MLP neurons of a small language model. Each row is named by its layer, matrix (up: input weights; down: output weights) and neuron, and shows model dimensions 32-223. Each number is 128 + 24 x the weight over its row's rms, rounded and kept within 0 to 255. Numbers have three digits each.
After each neuron's rows, "fires on" lists the tokens most often at its 100 highest values on Wikipedia text that the model never trained on; "fires before" lists the tokens most often just after its 100 highest values on Wikipedia text that the model never trained on.

L6.up863:159136121130122137100115086099168126115117135138124107080129114056127123090127131131136145146140163150141166176157112128119142169129130144152113185160128153141136133147155208106087125098117104127105117064129177110146134100129114080109148111110120152121166134113150173112146135137145137106091135135132144108112157096153151110143118144127124156125097087104108144106147127121143135106131106183112165151137132123140109128087141138156132139137134139127128160127120144127131072134149154081113150136115164117107141158153117105134126173147131113116099134126146151125166080126080140116
L6.down863:133118129101131148116093100158129174131099112119105162108095147112109116125105089095136115089097138113145108129079090086151114129110111139092142153127137136107132124125130108145141164146129165107115135128111084108143139093105174116138148165131126162151124110194117166130122097148140101131115102110139122106161159160166157083093132137134098116148158092128095128145146138155105139162152148156135122157122160110111156135128150116133134162114142103137120129166104166133126116135109134161136099143127086157195105150166123170092106121172110186134120105060149152127132133108126115112
fires on: "===", " not", " ==", "==", "s", " information"
fires before: "\n"

L5.up504:142128116145127116136102114116119136090155110110094128104145105181154134146145103148102122117091102120121179158129140110094097147119157140152150127104145193158151123159144140129091109143132133112122103085150139128104112115117146127149122128187103135124094146145138198147168114127156118117139141121080157147115097089091113085142094132108092133107155120144113157155135113142119122130121100097101171106094105092083141160151086171094126119130136124127155096146123117141145140123122153133129115207132146134167152123109116131145091103125163181164098074150128142133101145134143144107
L5.down504:167069133147104092118129111112124115159128118138188100175146130149106148124103153126116081124161127142120119132139126137095145062116115098179128106157152126120120117110152107099161140105145138118096125164125120100106104117119170116163141096121173141125122144117097110160100151130114119099110112097150151175116114097151132152155126147150157148157159146149157106106131166129157145116113154089110122096153129168164106117138109119120158161145103142147142145142139142126118120148123061113077135136126107134061119109124114125149114124139152097125188113142112091120158135102153101110
fires on: "s", "al", "z", "i", "us"
fires before: "s", "il", "p", "th", "k"

L5.up823:108126176134137128128126108115118093128152116144118180098122121190144108102152116146144150137133140163077142194169145116114115118161131180115127140129149149119148126126113148120110110148129105132093127148135107106124163143116140087150099099104088142172114131094115111137106144091135117146138142130109172067129108110107162109140096156134152120076120129100114104148094154121132085118131123152114158166139117135108142111120150143147118103189166158148129142139131141096150127124161112140127060137082124085092120142149135152100160131126121112110124100091123149136142139166116176128
L5.down823:111095092175133141154114131083139142129113110130129105096086150135137151090111093116106119151098126109162149133127152165103116157124108122100132145115133157145145140123150167085117118110134128113128139118140143122113159120111139167160169124148125102134101147138143121121112088119113159124128143150102181100124129149138079177169087133151145153125146124099122114138151154112099125113116139130089096113119127119115104114090144151149121121125135061146148189103178128164129114157138161120175154117134090155158160182135095180155120078101097144132110125113159155124124093078087100150
fires on: ".", "le", " No", " Party", " |", " of"
fires before: " |", ".", "k", " the", "tic"

L6.up330:089130162182134091107153143162132111145122122112134152138108139068113160108133090121140113082131106127149148091154133156080167117131145151128171115163150160127156152170149126146135155117116132116132169124103117112120169153131124118136150107174110143130091153107173119155124134140116116131107140094099144102114093116158116112094114159167099112109126115113111118107115167092153157104123177125131133134118104145122144157173046127160139133129100104157149087118099072113166150140120101134136125120101132138118124132106122117131091159133090077143123121128067123132090118139108096108
L6.down330:099117126135152164150128141157108157113117143178093121139138124126127060122128151126175124134082133125148135105116116159052140117106166132160092082165100093166147125153128163142135141177136128102094110129197129145104120126112092118082101154116191148099124110102170105158125147131125163147115132177122150127163148147099122118149119126116114121099137074132147129107143104113140168154110116134145168113137136105172098127114127109080130155123120125148118121145085120115094147141153161110099163134149092160103125086147134143154144106128112156131103104134128146098134135138142138165
fires on: "th", "f", "ff", "com", "ad", "ag"
fires before: "le", "er", "on", "end", "e", "air"

L6.up280:116197111139149149110117126175113129148145110177133136092170127152119172127137109167095116144100102121121143116126112118095153151116130103158132131108167157140148104152135158140108157155122112131131155107036110098145168137103140106125143115144106113145138132151135089140097129111178142114105074129109131136094097145156146080090162166106132111073092113106131153110115120084168134146170129117141136138134133117146141108137116127118165154137148127119136195125110080099147143096137106151135122092118137093109106132120123098139091182133156148105108119129090128106104120111104105150
L6.down280:107124145095141110153138101127133116131155142149128131137140134153150136098134155139104120120124162179139088118150107119092098167138114156145139145148140062119126162145158081149092137115170126100143118150145137140156145096127149137126112153120111114125156106134119157091120125124135118139090118160159067146150125151123110111129110112093126105072129113120115105185129127147144076129156092109123111129135106153153119118141185122119131142124118115144147173117141128172112117116077152097093098077097119123095174201126098132100125110095123119153104119145118124119123142131107079117
fires on: "s", "er", "ar", "ly", "ver", "or"
fires before: "s", "ion", "at", "us", "ed"

L5.up889:148132181114113110147135101164080149116128139118114172139140148157167142120097137162133140136126136118147119125132102137102074109123122130168143149134078161126160130148136148106138129140132115117120117083083149115141129124159108113140155126120144139141150129103137141195140155077107087105119078148115128100158163085131088126113118118144149153105146094137130136154099112117138106109131096121140125067133143177123146133093170166106119140128192130148110138165167127143108106188155127082122136119110114154120148149132110130099110131104111114168104137156119147143102106106117148120
L5.down889:098152120111130093156132170134115105141087094114088142107119137099120130145129121132112146144136150091153139127119106153132134096158157138140117134136139131128138135132144131108087091123116149133127134144114085119147119115192137097174158209131128098175147146093125097148129122119103120158115170141139079115175117142080120137160095115060120147144124145136130114115168133148150124149137118114162121131094132150130093136130139173140123140117149147144131157140130055144109153107160134097103143127176100160100191128099126132102083134121121111138109136138122145086068145120165126117
fires on: "mit", "ite", "°", "un", "qua"
fires before: "te", "″", ":", "N", "s"

L6.up265:096150127140145109144129125136129139184121072118113165138112128154127136093148150143137103137119178163121155214149121150112095077107133084123153140140111133161158126148135126129077123188134146137101123107114124119134137139120176163071193120119115125133129158115137118162154132090090096137109110179109093119132117141096133128152143116107108145107124160083110122140150137081125128070104102126122178116156126149113148137175087115171106121083148133175140154126114115084145124135151152128125104120139126115126112127123130122129137110090141121123100097148113099084153146135144123124
L6.down265:127172139170120139138158121144097085174097100103103101080091098123145164133133218158111143084087184144151106114131183142132131122150104119069156115110137090168105117156176153136147129166107141125168138103117152136136146152112137081118128128131128117078123134113116126140150128138105139117148146115170138133182106140124131130140144102102114126139133121112096142111149133125101086169106151128112127146106172135121139138152115118090110078112134185111128118097108112138121129082121139114117166112117131117123118146123157115132123122104142117094131140098155139119116142161130148144
fires on: "s", "th", "al", "op", "rop"
fires before: "er", "s", "en", "po", "p"

L6.up346:104124124187111111110116111145076105145125125115129165109104104117159133143140134166129120115133107138183139160168060144146087144157137108146109136116141138154151134098129124136140143167150115126172140115081104126157114082132176114059109147154114159115099129092163112103118130158155119173108164122099104172102071144134157144136128149122113130118133111084116107081165117141125118136118106156116130094127125126183071099170124175151159122107142124121137112118133122161157110138122147131131124135112109117140145132133141106098139136150109151139140139109157105107097066108125118089
L6.down346:134054142145137130151156135142115164150132151129151121147163157150100112157136102124101107096137127146148133119167089131131154132136088115118125112094143129082097104148163131103162086132164153167139149151117130124109180140155140132156113134102137102087122125147128076124106133125125100142133138146133134144140097119122125099163134103138124103165151127111152115090120121125150120124108130072128109135198130101071144130106162159162117154153155093094128148128082175147156175109130072172133131099135127126133104163116102110155113144160108147149120142145122116114102081109132095153
fires on: "s", "es", "ist", "ar"
fires before: "s", "ed", " to", " the", "es", "d"

L6.up680:086116135171112165144090086111121121140102112175122125092137126206150163113121120116131115108126102163158116120166129104127138152157161131098113110132104134166107125118115140112114132135104114150117129098133150127105144085123164115119126138091142120204171134143162134125160136166149143156101117109109079127110091099161142140105130151132123070109145108095120058103153139128135099124134098123138149143093148132104119154136151140116133096148138152140102154107135134147136107113104166145121096119161140104097126128152129117118161133115191161104111117152132165067100137148122172125
L6.down680:120099123118145116145148093124118066140150140111113176159144140134128114126126172135161110097169151154122106127098157107124114120137122132125138143140129129131154138155136130126139132172106125148196116160146126132117143118108136176111148137182152133126077090100101145172126126134148089104139151153101119153129122108124139081095136159120135158091107144163134156081122184102107086094118125137147128101121146111132140086130123124139106153121109078144147116076141173130165161130099132155146153099088156110134139115160110104118114125102075125144140135093119154065150123120139123163
fires on: "n", "s", "ol", " ", "un"
fires before: "s", "g", "ction", "ur", "ar"

L5.up466:129142114113087151121141087155134145098087136160083177077135131170094145146165146129114113109128132120133169110113109122103110143120093104134122154151127122129132146133140105092174156107120159148145102108098168136111141067085151151100144108144100177110129160114144089130102124150131136124150129131149080103088132146140150133088141150127127094126139122135117148148177175133135079108140125162150174121108109120111136116117111120140116134141131109104122167141132135181108107141092139135135137142159105101166123194137108143109128134136164146119102148132127121132162126153076134118
L5.down466:148112133117137158103141139137115141120089158128136119100105106081123107145122116099139096099108145126107147067095184103136176122129131131158151133126182092120106151108152148111115191098120098098104169116100157113126107118140153103158132116121096165090145116141112103136080109177142180121136195146165160130112115159178106132139147115134123115185131129155112113127109086112102077105126125122138142120163141125147158115105134140128120138124159133135122138155120136157108101099138127109163093176125149133142140139111116140142093157176123090107137108116127128181138152138117143122
fires on: "\n", "===", " =", "===="
fires before: "\n"

L6.up817:125150158162113173132149118221131071144112128138108157104100157134097165132123088122122135144153112163159155131100131101111122102140113137135169193114141125099122103109144129133133166139110117096130107139110127095119112124091124144151116123139089164129164119122174064139108101155151137117083155137113127111153099118149154103122115154133128111168138130127108107151118122114134108095110102156148167101139174142138125104154086128166122111111167128114113141100149115131166094169122111158167142142137105105117131140109118112144133126102135118109138100136139154148160119087101160090
L6.down817:130127106103129111110130132106096122106137162152130093140118106091137096143107160118125173106132081138110127086144160149156101124141107160114107109117138108100127103096071132149141133096059127155085136151131122088126125103142088151114125173100172143120102111196143153131161118130142133149130148142120131109156128113173162106144139112107120130126152126125161155123137137111109165167118134164172119154103141138153131110106165086135118084121165140143133146122097123106125130113123132118127106180119169144131117142144157167091134159183140107161127109138136155137145146150121124094
fires on: "===", "oc", "c", "-", "|", "ec"
fires before: "\n", "cur", "il", "us"

L5.up222:138123111139149087152103115138149137129094110165133168120129163145148153141154110085119135090131131136123156105201141162113114186120120134123128138155088146124136148111124108143147173133120083113173112126151119127110121135115145156145157119122073156146154137134177155146108133126136060109120092119153105125107073118120145098131123193119145113126142164121153127126143118121167081143118135122142117125110152125112121122140095132122158105149129091119141098137135134117120090121134096150120107098088145108129161134158120070110110136127090123218136064111110140126174098121059129125
L5.down222:105141092105103098136143096111104119117146137108136127123137128118146139137188095170138155082155099079131114159159093064135097123150097098093135106119119125145098114157098094107133151112135126143118094123113160105117109123099160140089146139115125132152095165157164189123114164105117154099100143107158101138128156127191120095113116149139104206138082116167147145157138107163092120143132136110142136170125149149130119107136147089157126153161186146132160101149130131111136138128117110129116123149144127148173073137145138110083099117110121110125121146140099144129128134140113131148
fires on: "lo", "ro", "ade", "ur", "co", "en"
fires before: "s", "my", "ur", "unt", "t", "y"

L6.up59:125154154125073170099113099125106126173110127135123168117151117132168119127127095089146092092114137149133111129119114147084135141098121148127113149109087130127108106128153162120084172140112111150113096128117136084137135099118154102116127143127099159129165135173155138131123129114132134151132146125125141133085128168118163117127101104109123121148170133154137112138129139116108097126142111132140163174142105115158118080071127131145155135179091136178145135150129118146156131107174147100101141126161137116129106163185111164142171093098115151157061100119131078131140122108111149104
L6.down59:113110133114129165126142160156096122137088093146131120123085174084095178129172103107081130134099133125129152124129096104148167151162106144132125134146135109130139126162173103213144138141123121144150149117153130105174137116117183111153147175115142171172093118126134130116132153110118100141122144156157113124134143147138155113078113151183101136146120112126086169148112102127108124090143144163145117117102115104120144119155090097126121115126103125111163130076113124120133160087099175126150097147146092132127094132099097141133138108119082137135116095120135123156115129117102114124
fires on: "===", " |", ")", "s", "\n", " cl"
fires before: "\n", " |", " 1", "|"